MLP neurons of a small language model. Each row is named by its layer, matrix (up: input weights; down: output weights) and neuron, and shows model dimensions 0-223. Each number is 128 + 32 x the weight over its row's rms, rounded and kept within 0 to 255. Numbers have three digits each.
Before each neuron's rows, "fires before" lists the tokens most often just after its 100 highest values on Wikipedia text that the model never trained on; "fires after" lists the tokens most often just before its 100 highest values on Wikipedia text that the model never trained on. A number after a token or word is its count.

fires before: "\n" 57, "\n\n" 42
fires after: "=" 88, " =" 11
L15.up256:139138072139167124159112177094150173121101109123145117162108144114083112149124167138087105127142096143125133168207079174079132087112154160096119090110141058128092062129144112086108058074145134153161129104120166124166131140096164157116103178125168079097152104133154085128084177120171209167111105160186134185181144120141107133117118150170089143170164093181143141147107160071120124150132051104139195100140150126115145124112088106120117135123137131128067130196114088175143143077062149153161197135099125158140127140161182056082134184152077150086116140132137094086095080118173138116130094111137171100126145132134095135112188114142128165129060119094096138083115099126135185109136
L15.down256:140151113133118088151131168187102104062141067120126128144167149100150073165092164105142074224153152107142153128167231104070099077150091139132141179148118093138119170137102112108130165109120100068134187147104119105130157160158105130191096164142161094069202095198107118113132142168200123167075071116197111134107111160075127077114091083128085116136158129144126110098158145165125157186128091108133108117104106066136144115122087110178115123097124122149112146115111086106180112098137182164174146150118164153141157135072102125122140203121111159160151124110121157107137110104079112174098141107096148081134145146148097188089158075107155135133090116112107092110171106112126139112151

fires before: "-" 51, " |" 15, "." 4
fires after: "|" 63, " |" 7, " Leg" 4
L7.up357:190116158135213134132105149094127077188115154068138111140138141130151152153106088135090120127097146137116150123163153166163127157099181160110070131115129144079170070077101142110098107118179159101126170116079115140107124128182129142146168106174102065087170175089089143196158103061117127150114103097159147113155151142140160148134101049091113144133152166193141112149162123116124081123172121132181118149184083192181092114128076113059133133154130108148151116160123105162166116121133140118078114104116097129052127138108185090116185159179141115136080139129130210106101133139147139122137150107161120089150092118127202138131161146093144131195128176070084092123076080106128103095132
L7.down357:199100122123216124086160123115148105086084146103122124149155134113118139133154128123104124087146122144113149126081128110079110154091118164141107150074209148119190165100197161123142184126050112134136111081204076138167142125153110125106127112109134134139091156120157132137114037106107108132209118088161081175142129162186161094091119144125113161091147176106151104122103137136175085145121093139158155139053144196160148114113168127088053056083183094139166118068181149156119094146188098135103121129127118082113134166085126121159160120078099158156160109105147107109107180165076169085153116129108085138133149120148112160152155162132103162139110126114141112083075099169141122121101

fires before: "-" 96
fires after: "|" 78, "-" 18
L15.up627:140083082118103170143141148127122125098087121140111141153132196097164200148093111138162130107125132173076143045110094166096126111184142130139160167142178153069089109137172164115151073135169106147106113139129122144184121109053127176154092145158168123101085139128114158095162132127182107131129158120124111083200116186131111158086122113120111153126145138130078132084130082076098159207103108083122119092136170122193210053119095082109154068151147098161141107069108041161154082128137109134119134120157145095116087201140105105152155132134135121163118169116097083113149154105048142122163083124156132067119144110131119153144180145145141129133122137068145119187146129143173122109096
L15.down627:105179134177206095185098130118159107117053140089112177113122134127092119154125128165150125120134099121134093117158126140104106138109112101121108173197092122091154159128147135126124139143115143139102112103091129058134122128164113092090130117158065134093075127118120149203117187164140120135129125109103096079183114104152165103140153202095190139090105106186136105140080139104056182113117188178111108085119190185121079129116146109074179154142129077079112072162097166153125122119181107050164124105160126136125135106185098126160134133119122158158073140140083092147129168084181111126057103114100108121128136112116111228145173106119105131155168124091166136107158169170148107162137

fires before: " |" 45, "–" 17, ":" 9, "," 8
fires after: "|" 51, "\n" 4, " August" 4, " July" 4
L7.up262:154078099127116123098120114096098090223146169202138155121104140115123153125121125181074128159091149102132153115172128129185107143115120128178108172101147167126084061123080149136162131161147149150094148101138124106137110116054158122131143118098118092136117156163098146148129154156129097122165151106079141121126147168132123182154108155109153151121148141119107182121101113127068147094111070148204091150105114154182217111191105137097218120118120110133137117119129151136093099059121162143113119097109151120157142160075142082096155123100173140166127124146087143131111127127205136106103118114158072097163106098153142126042051067133140152036131134115129179198124198141118126106083
L7.down262:186114163098138133117155140133171126182134110078208105162127120100151080188120161135120162148162113115161147116125114126094108107055136145114049128138130074149129154097142141121113118153090170125102091182109108115180141107114101127125127119124155102097103136125168182132116129162109140129133121133189102210115158117152173121114140134150163114123085093088102206128108127076112110212145132144177165174108123185110147174121143104132122094163101105164104098149144104094169141139129112023084076089155081130164103119065154100061120095156143149061148167042138109087154102136124139157122177087153118161106195137140131088179137091148098083131155104144079145102132149116125203096146

fires before: ":" 29, " |" 19, "|" 10, " (" 4, " the" 4
fires after: " Succeeded" 20, "|" 17, "+" 6, " Democratic" 4, " UTC" 4
L7.up110:166131133143146071145196087050095133120101176190122164136141129145142099154140144122139135144131084108161133185102142106104138135142135196107105118109192091108094105120135159138141189160110096164124112127115102142190150158080143165111104076125134087117105128100145135140111145149111088137130110158088151147207119188112076123137097146147138108114134128198147124148147120105117181123078122153148094152152101106098130082176115189122182107128144160135099137091144158111162155143159109181092120139090132101143103046146082124114187031138153108178124058171145189141136166082140154190136205147120136125123048152171104089143111138054096101149089089143055151119154134103122159118119
L7.down110:086123103151171144106149133124102116126109135180123209111130210138075168173093080151138095149146106098156158152144113078138134092209194178112143104123128116113148077181162148101135157179114177093062082128145126151157175102074164111143110093157153127139161126141107116067112170135143088084141115121077173084143112193116095083145143093091202172084064169187146142148147145099117126149162119139078116129152142131148133088159095135127133139130122120152119108109111082127151164100134075210169147098093113051134123110106072069151118104159143158133079113131165180169142140092082171145110150148164148138113119179121085135079102119097077073105152108107127085117092163143127141107122

fires before: "|" 66
fires after: " |" 65, "|" 6, " and" 5
L8.up538:195070122111096167110100125114131084130091094106153099075154214133150143099118125123134053036146119127116105139127119155182138132132124132142200115126165170099137123145108110170109135126123106069097147070057178121114087155120165165077082140142145092114118180156152165080127078120108184126114143096157120169133146166100135129110138078162107137151045155174147094121148159105157187118095161122185117135181109178138115148170116163149094112144092118140101093135120088169140088100126122128134082156059133088154155124111137107131130089115135137122081102088092132163119156090112109141110107211118150128185142138101184152117073150150132167211123137144176135106150153086148117108216
L8.down538:182103114098120139123069132073171133084152159101080125158137118144122165100097075093046115119151122120145207186129113152113159142204115142160111132122105119133123118138141125133088105137159159084131199100086168152114181082156139093134150157114159107106124143124109140132061112162136122154167121155123072160169138114073108129140107134195116122156057127148135158139120104128102154102146109159176140144099071114144122159124104122123087154117032165130114161140148149110150102114174121149092115151161108135139117098072144088115104118112142173115155072175166174178085095125132164140097101130173164161083152142036139083097102136174167121243084088151148124088159143114176091085098

fires before: ":" 38, " |" 27, "o" 4
fires after: "|" 30, " Succeeded" 19, " Preceded" 16
L5.up387:062125090108101177173143149120104085147086079133161153240134117121123099180086099152112166094119103148163142124130132118139121142187142140117173116128095145187140097131201089127122163134094144109078181157050090152179135156137103141097106090129169126151152156140134138138120132118131125154144120102165171119080119153185103125128117108113083174137208111121101145149098092145051119153116136218140064173184062113168159107144115095087137152086129119129118149103169129141145228141134145113119178102105126075125109126139124106052153165166162118167093139179169148103100147144150158127139151087149108134100139101156087100129151118112050102091123129097153101156112077120129177097160
L5.down387:125137100171169166111106167135157140139156132138164097198111063128139124174144083083106129134103102115137123174148157081152118185146174153048137117190138122161146134184106048106078140156136129117129143122130135111132145116131187095085078126095104086101127091129051107099178135176162070176119119125158115163176089136108114143155144116137130096127108165136174138152086171089101119164147126160147118176155153139109103155178165087150147132120125058187129140103126117083118154133150092179126133159091105151171118163195036087111169068085048138096109136172116107119130160124091104075172133114072138108064104171165144168093117073148104067101160122155145146117109128122102142138115

fires before: ":" 60, " by" 16
fires after: "-" 27, " Succeeded" 17, " Preceded" 13, " n" 4, " Production" 4
L7.up637:144161120127156153087112132102148116153104160124130073119083113166127164156123123158194100131090164055106190123129130041129091118136167170185109122154113169080118116156113107094113154151148126093075133152091124112109186162106079161099141088145137147107156165110128160142175155138093110177124078115121188075079155131176070177135062117157091131171188085069118140134127183078102150161111129187084054190131108181096141151135092139152120117167117113117143120125097064185118106074116082120144136125158115136174151125103105117144126107074107125123151130118142118133112075139163139096150115108149174107180116116187150127147066097125068117118174059101162149170168158131075150094123
L7.down637:147071183125143095146149100123126191213136135098094056145179119076116103119128123090147147138143155087090156127139140067111117088086065139119104144137125098085104109105157140080088171164127141087087138152141120096130158171116153115114088087093110173037149128131123115127176198149108128110084142130183101079177187113176088133094116144190053132153135153142131113136144165134115165224166089166100109191149141120128128146092094133110080119170091058135111129145102119096137154160096159153134185097144141144189080116093104141162095114136137136142190144129090144137134155148104126168147131131105183111120169137141124135121133034138127119137145110151133144095205076161135152166114

fires before: "=" 99
fires after: "\n\n" 87, "\n" 12
L8.up377:106107113096115112113172123216062094139133156178128093124099129097083150130152133118153146156107132143130127115117157175117120114172165123139153121148160150131139060134150060130103110137127112108131158123114158100081134126105156100140159122139184162166142130101162096122162191098118122116105138059151121111096135077108143185162101136121053132149114125104164077139118032127175118103113191124126121131113134099137131158077152144193137097104194119089104122111119084064155166099143085167103140136163110087151085097134089114163134120150115138185114143198089104173129092110188155097080070210136136155100139110114142050080115121182146085140130117128115105178060160151175106159045
L8.down377:120143083099103081115140102170101049122123127134104080114133141077106175146178136121118134121130191141144176089148208097142053174159070178145144137121133152098128047146126098084125106096161092071119121159136136087153107093107068113131142124202118103173159141113141121182103129100138171151172121128113103112126144148079126105151069149131124088138176151126095142152149078130098093083096156132110074123160191115133109144112157120093132190083161144077127157067148111107081138107125112179174121155182202146112113124168106214146097162115126157144107150145082120140090105139153155035116153147109123132157134167112129152118171068122124153150118149112188081120100139170147152185156

fires before: "|" 85
fires after: "-" 85
L14.up43:102078061165085073134104147175108166122186187153122108103125085152216133132143099178157109139144074116089144121158189127126124112127085136106155126087101080132135180150122134078084109150175131103085121123123131154129056119161144148076141091139172159148127149096134137078127156131187142103122051107087160107141108150159123159123166076113147188134100164138100120206112153148137192137150076146154167145105089109123092147069133140170083103143110165123125115149099110167099127136126061200101139061170068144147130143189091099077151134114193117170169099136070152131106098157130144106145120144154120098144114107169101135153099086114152132117143097118163104136120073146154089196166
L14.down43:097124076120098118192105177123115152140162100163127038085111142075127197140119105136147110119147144171115152143105143152127082112094128123110098120162150136153109122136133114120132110167119118131119126149193159126115107068163211095121091169141122164142132130116106144091081179077124091132119184134073095089132112134105148150148083143115175056118076166079121131174111102089113169128192109188199164111159159122046177129084142049102119132102100086130140145149161129153184153106208131157117123163161092136161073172082139077154100157119135175093180118120104116135109145103175184126138143146121133147141164144067126125110171128153142117092088090117158101106152071085109118193144

fires before: "=" 31, "The" 10, "In" 7, " date" 4, "-" 4
fires after: "." 61, "=" 14, "-" 7
L12.up437:131063158127153131094167147082109115156134127073150086119138175128181064170141119085125090133090134104092133099143143157088091155100131105159165152175107110139097093119077132138074108135102203172123082132102127101062151147107159119150117147099123154056152134114144129111040172113079132176119106104175053109089103161152158156143149044141126074146143170179117134130072151066165126136092146143117185177123085101078147155131141115117122127072156081141079144148138075080082141099084075155130115158150146138185134096108090128135125096122102103104114085098076126092097131147091167106162092116123150129164134102090149153153125197144104109123168087105167206119118161149147132083127
L12.down437:133084125206094117105085127113108142121172179139127128123130119170123190069117100122122154081186132165135128177177149137082145141154124114139139180197149145160127190138115131109147070081095122103171162116215195145178139134140124093088124122111193156083172141123080100158141139127116136169174110150100086175133061164089172146151121096114161092105117150099139116135124158141094115117112075138134097029108098125124103088091133078127182076133112137084057110146121133099126095143132126113135134100121152102222149129121132141096133120196086127137140035131164134104082151113128077148116152128151138124185147168117127146155096087135130079101111130174129161152054155117138156080118

fires before: "|" 47, "\n" 10, "{" 7, ")" 4, "\n\n" 4
fires after: "-" 49, " km" 6, " sq" 5, " U" 4, " |" 4
L14.up606:129113144139129164143100108096087133108148109181143105090093116178122132102095082168201192117218116125091110091143133144140168181105092088113095163113148163085127151134182094136141058140173086095154105088176128138140163116136183130108109116145137178182128094131159113108168210044125037114139116117156104097133073104115144140111121080120108150192143156145120116091101161119091177065115155124086124135165143173125145151109105136109068131134080130131144099153098142104164147121137141148147136136037105130119153102132130135146139076094115120093083144155145157061182137099138158115125115158162165122181168093129122092066189138106136171143105124123162143082064092103098104147068
L14.down606:103150114169123135187132105148083104140122153121112112184102135122123128068138126134087139123164084133147073128139134138135153155106073111100172088207135110163164106114207115104047174123107138064208183131147165166115144146136097146135088127100163162085104078048084149111120102138128150192119123083080162158094139071188160187138122134203115176102091100118127151121081139114141111121159101151137147156198152074127144132145149135123138119105151128107093104143157110127096111086160111182137135143121187158099142057106157169170088150131095119139076114112102086161108120106154132108149126118121097157147082156079117151127105133100074118142194091078141122129190167122127102217151

fires before: ":" 56, "-" 9
fires after: "-" 38, "DST" 5, " •" 5, " Release" 4, " Time" 4
L15.up111:158184118086126118159117120134133137112138157121132135142090145114149145145083065144106067117101131108119155102192130185150116173084153136154151150076081143024149128091149156104100125108111165099143164096072128128170064165146131104168142104182117110161119108111133141121196131103105164120185098129157145075117160114207071170105118111138115122100123161102027145081103114137132125103124153161149127139136147140099125117106125086131171082136165134127107090087108126194150094114135131165139093122079163143205152162170129110121182084113042128109170121129133058090118133086105141100101107154076142143060095099130159126114144119155082163087098131181129152168095143101221153148142
L15.down111:078153122152127102171125109056161137133162109146119107180153113153116139094140143165168122104133097092129118115152137142113060094150069119048124133130100096081097143145079158092112165153101114143143069077109138121147166187127105128122150036122062152150092073069156146134110142145101139118136101089162133121162111069158120189082198066125129119169128165175110166077121155151164154087166140128157151131150139121158134129142101133162146158134140135177113070050119165139107119177174101177077089134118106109156116115154106137208128106145131088188094077152092154074097142123134105120100189163100116161096166146167174210142157131098136139138181117104131097121160115099167093164146

fires before: "=" 93, " |" 4
fires after: "\n\n" 80, "|" 7, "\n" 4
L6.up402:106102082117116153112176108090120078158088138112156160119127186154077096137171150104147136080114107142140155143111166130138097153153139141203125131111211162135153066102102127150178111159150116158102110119065146110145074123062140130134150114125134111175181154113112107152152150136100108132199117120111127118141100169097107120102063120158147111137104112171164095119085111111202203151124143112128163172107103159144128119092159117188138121105208148134112106129136164124116103127099105149027098150142115156145097113170128103204130087151132065139070084116081163188152126052132176102108159157103098201115098173166190110124110127146155160120194112132143104129176143153185146137085
L6.down402:136144152169108131083104100192086115125127088141046101149111150109143101138136118152117111113164098148186145178122154091163126181175168122138116166116058156108117087155074148177132074123136132160098044155116208112092142095157098139061146118156132145171127148106140114134156175066097111122156107124123074096115154113167153113202100178157146100103132165095153094152093121076124106156117127157101122140095149137156183155081132125093078150141107132097070117091125125124167176137153159102094147115139186117171102127157148176148117139117086155133134163194159111099110070132135103048141097157147090125106138161105141170130141116105142106171159093172113059178100077176130132136034

fires before: "-" 52
fires after: "-" 43, "\n" 10, "," 5, "\n\n" 5
L19.up155:117136089180081130176146176129156120085075141155159168111163078086128129100144101077155052105132140120101155115130094138130155087102082100104108121102155110106144168120160100133252073114142084100164164106151137070141186099076114191079133138143087120171139141100099093145110142120122160182098166116127079110145091143132122133139164071165094129173113102138167110152163173106125159163119149109155128133088070105127098166121121096147136122166091173095147113091148116163102086123116136156124078171165136138219184153173115153136151156086041119102174130140119135091132141134110139072107128149082086111153106096119139142173155104170119156179210138128120163143100176072108134122100
L19.down155:105146110107126149124106106086186112075099104115152128097159135107173121156113092070143158120046124099110138116205166086105165120166155092102132099116105168120161118143091103114144085088084142100060130163157172094099127174163100175104111169137140082114129164132116119125101105127052119138161056185163124138102183099136127179170126116055086130131060177109129110163200111072110112135103065122159117140175143128171151086121130094094155122158121135117119148095165131146222092170173172137088132127116125144170088130165078071126098184138156182161124096138098107136138141137130138140191165133180175136124127165142080150078146096119114125120163108136101121181102187170154129140138

fires before: "\n" 39, "\n\n" 15, "=" 10, " life" 4
fires after: "=" 37, " =" 13, " and" 7
L14.up554:177135152110163142140156142151130168076124157159140127123078126155126113151057119099136147128130131132074138161164142119184070131144151122104098100125165077137089101128190134083205148116107034136111181094114097103140148118172076131074155074142187111129150119123123121069100115143146124126206107122127167164065116132158164106103112082169091149119099096148096114158130153097079163060175150218091138201102092120148202124134129141145118087083118130123203127072150122122150127149107140131119114138153125172127112113155115100093115186156140120117127131149127160145096156137126068064198107079184149134176082106144160117054149138139128127144145127139130075128089114108119060108150
L14.down554:167148120104082101112123114103101149169169090086131110094164143120174052089144171198105147114056139120105197119135099102094162125123139170121144152084097098143081112123170076045060087148133079145124140096129179151155097117100196176133095123145155144126123107140118082105160043109101151139130178189154137125112155143142095106081121157100185103162175143122157093138075122089133173181083146104160124063159130145102157137108136103138113109175155184149172104138157139167145103147146147229165159121154080130081138114144187114108115111130129136151093147109139141084099120134135106113129134131032087158132129147147109091123108121114113111075134140142138204090157157127152155165096

fires before: "-" 56, "|" 6, " |" 5
fires after: "-" 37, "|" 27, " |" 7
L12.up25:096094146087135162159128113051099101135145123179108088159108132156107235103114129115121080075153121145136077138118162225171164135165098125100141135112144099104116141065133155078140102146156118118153088164054139142175158111084168130112157134023122180125141149075066179118111131089078154149111111124124088157217121185074161104110121115120147130095149098166128183117144165106087152143119123152152106100171154122165119167122119144113116109141145107107136118134101087194132141129154142116135149109121148064119187135152144041163141110080135151118087118151099120058119081077198136106175109130153098156137093118101120131115192184109133134152161111137110148142120085118144137128118
L12.down25:086130148112126120100124142159069188127147136162080135118141130078169092079103150109118131037156131129121076120092135127106103145147135114131138120116108159119090099080085135162094093139133095120095124162115175195148075138150154089138174149079103107127115137126089084108109144134085098145133144079149063172133176225139104115151154095172136171163125076146106067084108110113107182134148214130125118117064200128140149122106102176078145108120166124068098147106110130128199094131123120089177119159159109098120196175175136122168081142117105132144115074156148180096092127176096160171125151136096172151146164154093122110161164103189130112165179108100127162174138081131159112166145

fires before: "=" 28, " =" 10, " life" 5, "ion" 5, "ept" 5
fires after: "=" 50, " I" 7, "g" 4, "Rec" 4
L14.up214:129124130137161197125156086120072202161151171114152196108120067174136118102114163137134170150117099118095121122129105118122120179114151088071127129144146183154143142073162156076091081122128124060153155137190145094178121150134115120152094145131124141057147066087136086133143140130111120118168150148108041211148141185194166142115158098114178123203133124122067091042102147057125096138155065128145172179135140107128151117149086116109157149101108121154092143102141137126117154167075148133077119125145083132148146130139123113097165125106137133112145128149155087091112071101102132081178117125105176135125090086124110123138163176134102121142139145159093112052075146145069146173152
L14.down214:112131152154148124172171149091133094140113096083172118094078151147161128103115203158159119123089117105131071099188079121104112165084076128101120121181040125126132167143102105127185178125099122124126111127135101193141122138182149088126137109116056110113131110136141160132111140101087154148134124086158160173107186113099109051171108148158149143075210104156130109151089171146195183149134135107149138112109180116138119138107102168172099117117116128160116052116186158164112102095092146236088131114088137102124079100155126102079168143135144169136133089136118146163121087147154164139053143190104093105116112152162150114117106146091140125062155100145111085123104125115206124128159

fires before: "-" 24, "\n" 12, "  " 12, "|" 5, " 0" 4
fires after: "\n" 30, "-" 27, "  " 15, "|" 5, " 0" 4
L3.up375:155157059136131091210169093195072115169109130146099175156156146153115100141174120163122159075122154111115110147110101182143137093128125123118120104104212078123076207086147120149163093182092057187165140087141107085159113166100168119088115075112127109106109166151111131124137162127137072114157102129136131173152116196136111149088128117116143147139217137180094111087136116119162159167147091125212149123170162131114109120069105167160107105142124114182114128163102094098158112138109211128100161127128135089147110147164124097110128112100157095136117156132135139161135075175093081090141088160142100165205125138131188146113108119134109088121167125122114096175144138132108069166094
L3.down375:116136093170107087134175180142122106136124091141075117134164148139173127140126111143165105052107111091130098171092086197114144143121098105181121093179100120109111203131155112100106116070167121143121110109143140173094135068155150149114104113164202191075164130104120120090209102102102125104147124123141089082138107157140101122149144155161119165125193127157148144122102123117135116091192087110170153105163144115132122155160130190197122153126107179066109070104124186073091128091165133076143127179210167151105147139157119179145114124089123110078113105103170109096177107090106094097151099142081123168117104127117116104171128124128181116170150142139102156057152106059070100148109

fires before: "=" 66, "row" 4
fires after: "\n\n" 65, " bo" 10
L11.up602:130118135131124094167163154126084098102157096137178109140186124077180181128084069133113157116088101134095150129075093076129111103118086104176085070198123173106169141134109121117145164130165124125113106090088154124100138088126138158117129104140139120179124110119156130120168151066095084142140107098130156092138115119098082136142122149148067137157154158065159154194178118081114123124083128127099125173139147144133138196113153127181121061122099163160136188136081160126209123162178182074146096181138173093136082117091177120158129140117087160123127181130088126081105081144144142087117167168163128118111169143108180079124153210106108134123122115106132134146054130133204138111201
L11.down602:121150124144123076150139056168196148125086115163137139084130139096143151118194219172193108151124094132167176129088067162124144141119171133160116149130082106099162149104144133119101171132085132129116070141115133110095129201145151119100121138071105128146124154153134162172136117045133109163091095151068082151125105123118078091103164194138172112100134098167100097076044091092111127101121078123120142104152141181130190091158120103148140082098145096162126154112139149116138151185153128059123137063141157112133103125148134130114076133115130138152192107121055100099113117183114105138098129091133149101159147112144184105187155113094085149147133153126135171181142188134161094075167

fires before: "|" 72, "-" 9
fires after: "-" 97
L7.up174:130132107112110139131134117152174142145198154100129100117178137146121166145096118138115170099139127136141121132151134194154087120178115082080139104152124059110095116132139100105110088082161147096112150125110116135142066078177086119068108157161117144139062135116135129124090134142144134183139159083138193122170182114113146132068198054161122185133102099125145101162049171147143175118133137111173129141142110097091173143146074144113141113109149079106120171132182100200125152156135071115120141117156116123147044128128180066159169173108110111140129053140126154067149095103161138077146089138128161106141158162150131164034097163121106153114135041175099142158170129170131100121128
L7.down174:105141134103090120119087225157121092114132166131098108104096099094155141138123142149140215131117126148121165134093155170120102137176133131113130109114071157152096140111082124144114078124125107083089126144140100139185122151160128158099103143148126130054110129108114142111140207110094051114150134111117113099200132113183211087108129147160147140102166143104146137105133134119061157119093105119168140151136154117117171120089104141155099113181086068117167171161069136123175133137083121144166104142082106146172140118128068164159196162106097116119122151207101101174162083114098144126153146128124097105110126120096170133099206194072127153081113068075160110121222098178124138162123

fires before: "|" 50, "DST" 5
fires after: "-" 48, " in" 6, " Summer" 5, " ne" 4
L12.up412:143126137128090132135131098124136172186160176106096098129109115153118158140126111179138085106047168075153126128142095135137083111160095133167072130114101169105131201169066085126158125086169070096055110121185157116126145132153160158109126113147174165151117127105163113086149213092139100152057149130128143098090125179135149125092194138203113117166149124199107142072181134101163145123122135126174160132137152171134129121117132148133105125163118092171215138135052113109075154112115076125075141104115150128173113125111130147065105129123191067172132160091135184147120129183114083129130072093136090119130137099066151146132147111099063152137104177149117099137095106114136116126169
L12.down412:127081183139177161082127154147110149185167129107108144110152092088184131098152113073117167096200116154156134182033193149086119132122131122125171088095156136075104124174180125143146145144114145108134112153147062121101050195109167088152124153182178150127154158139123129133105115159083143098121157118141133088117134077138182199118059116140138122133119106168175076098102099116128118094146114086123137124155139119092160088155140129109119165175105104175125128149104129171156084123098130140115144103126088159000127149141173128094096089161162110125130142102167169171130136088131121122148071150135193151136105189123105099160129122088102154119135137118120118103131186064102086133098

fires before: "-" 73, " |" 20
fires after: "|" 92
L10.up66:102117142148143167101119130094083107177158063116139162152089130140103134157107116112109172129153116131124131174180133114138064130126132139100079153114159173126058114084116123160119193199126150084093140122125099115132098118096127148100133069141130128118146128120119175144133153110160084139132126091147119119137104182153163149173114106112150094096106026165103173044113111125088161193102109122092147135101140148210150145155103101103116102136119083114119153174120237153134113111080126159070130101065139124104082095103147110197162124165089131186161118139155093136131115131133089131100166182149071149173167049107133111163156172103126104176154131115122134152122105179175095067074
L10.down66:148124166154140163166097129166147143153141130099150115179166148128120115119172180105134116192104135150029171143110085082109085062103100146139112113147134114126117139136165097135127124157128098096111154098156091091161142123111141147139148149070080122125104150154136090176105112126151152109165098143182087145078128153137104071067138185097195154162116180172174140129165140047137140186157117135123213101179132093130117151045138144101150132113123075125125111058119141080165143085152126122099180168134124081107165142131136147118160088143101132113122128103108136088133114157098196140154139105097138097084134174142169113175151111213118062127157099106149075075137095165083129139052

fires before: "=" 95
fires after: "\n\n" 94
L8.up411:124111125078196117114145138170127056092127082132138131137125120146098130140193065131081139143163153161182157115116132050144088168134120146129103141109136089107109110124094145119097117139133143096100086096103128155052139091048085110075161172192158121155090120129155129130134175127138098085141094132118122147135112155138174164157169107075160066140111118121098142156150065084171108120036123153130092124113176159196070142117068117079131107135173138146054128149164118112156117118141176109102101149171125120163115107206121154091116153105172109159122139123078109183174144118143129140102202134137121154121106135136115108164097098069164092155117141088057168123144120094201119160098
L8.down411:147104125104083105121112099132095113142104145084088129132111111106177141191113139164195130160132160177164172117118091168106082159092145130147072130140111160140155136100151127099164081117120118115109163141111118113102096144203157076131106086146125095146175154131101070123116176097118079096158157129139115207119134119101075107166171142139149146107107131132093116182110105108132102130166138109089121114081166158135177117144160163138149142131138205151117134129172169115095159141181080007127151087176176101167086151090129147123171092109112157130147137085080091150063039152161167101194142102116086167105188085154172146131154133152109137127149129153151102086098118156107143050083

fires before: "\n" 37, "\n\n" 30, "udo" 4
fires after: "=" 71
L10.up168:107157102133145053132046168105096117109127111150134115144099162119093087112178137125169177155140108060083117157133102116132134101068071116182132138146131061144065163120123097121123122058150196119174169110108090139098160117107125080175162077092138142129175139103110058146138100093159109131178103156154074124105139155084197127116127099147135144178165119186125147072131160137117143107093126150101195147152109125109090156146093118134106096124110123154160069155101170105150179132080147175141194106102134100198115176099078114130145182117128143116127162134152153131182107150153123116171110110159156121100094133104116118091159211124075096155096123163146156106176082058116093133157
L10.down168:130109170147121125112130149121111136107130089098106146155161105127140091112103174124171121172116056128147146187093151137052109158123142115110128103071149079150117110096167104108136186110118059095121143158098050116145096157112084108149061140134109120155132138111159101131131080144146176172117158167112171138132190140090105096108135060165149133134195120136149120107131146134100165121139163206152138116148095147031190047155111105182153073062149091098127130123110133149128079101057128149118137111200141188152153192134168129092156182162160145116135082126133111119110116117122108179123129101153127161124133209102126121133129097179185170134094176138115059095162109102107119111104

fires before: " |" 23, " by" 19, "ed" 9, ":" 6
fires after: "-" 25, "|" 21, " disapp" 6, " j" 4
L7.up382:116152133074115127098111106136127124121161109171123102119122124169132156127132128076181122110136075123110126084162146110124135148055170076089121171178109131084096130168136158158087097149170116109116181084201107128130125160165163180104099118148098152145055123094161103104104150147076119121153094109182125059115138142075195184086123164167158138181203060082154136088206130157149139190108090131126137094145149175153104110142120147133151103151141056140159147117103157116108102142154074139107127150120101076103146117138139081105160075171121082107151197148170091090138099114155057108146122110109106163143133136131121142079118113125163185080103073092151135080118192154089106152161
L7.down382:094103084152075092123144118106163127062144131108106119133132128164136114129138117128123126151129084166142145198120107088148087149092126141126129142193126149159135074189082174118125101129198145138113134136170105060106087103148139124171128135125161109161099140104120099151147118159126140169149040122155146140100097150062129098168108129115114092188095134120102161086128148137115186137121103133095165131139100163176136130132134119160042167119097127074125071078114122144093121125135127139115110163150159133106082193131068117165156110148159115146123118137140056202123076155148083152104133131135132134144089097179089066089162146219153224130117109108208181122132131170170081052133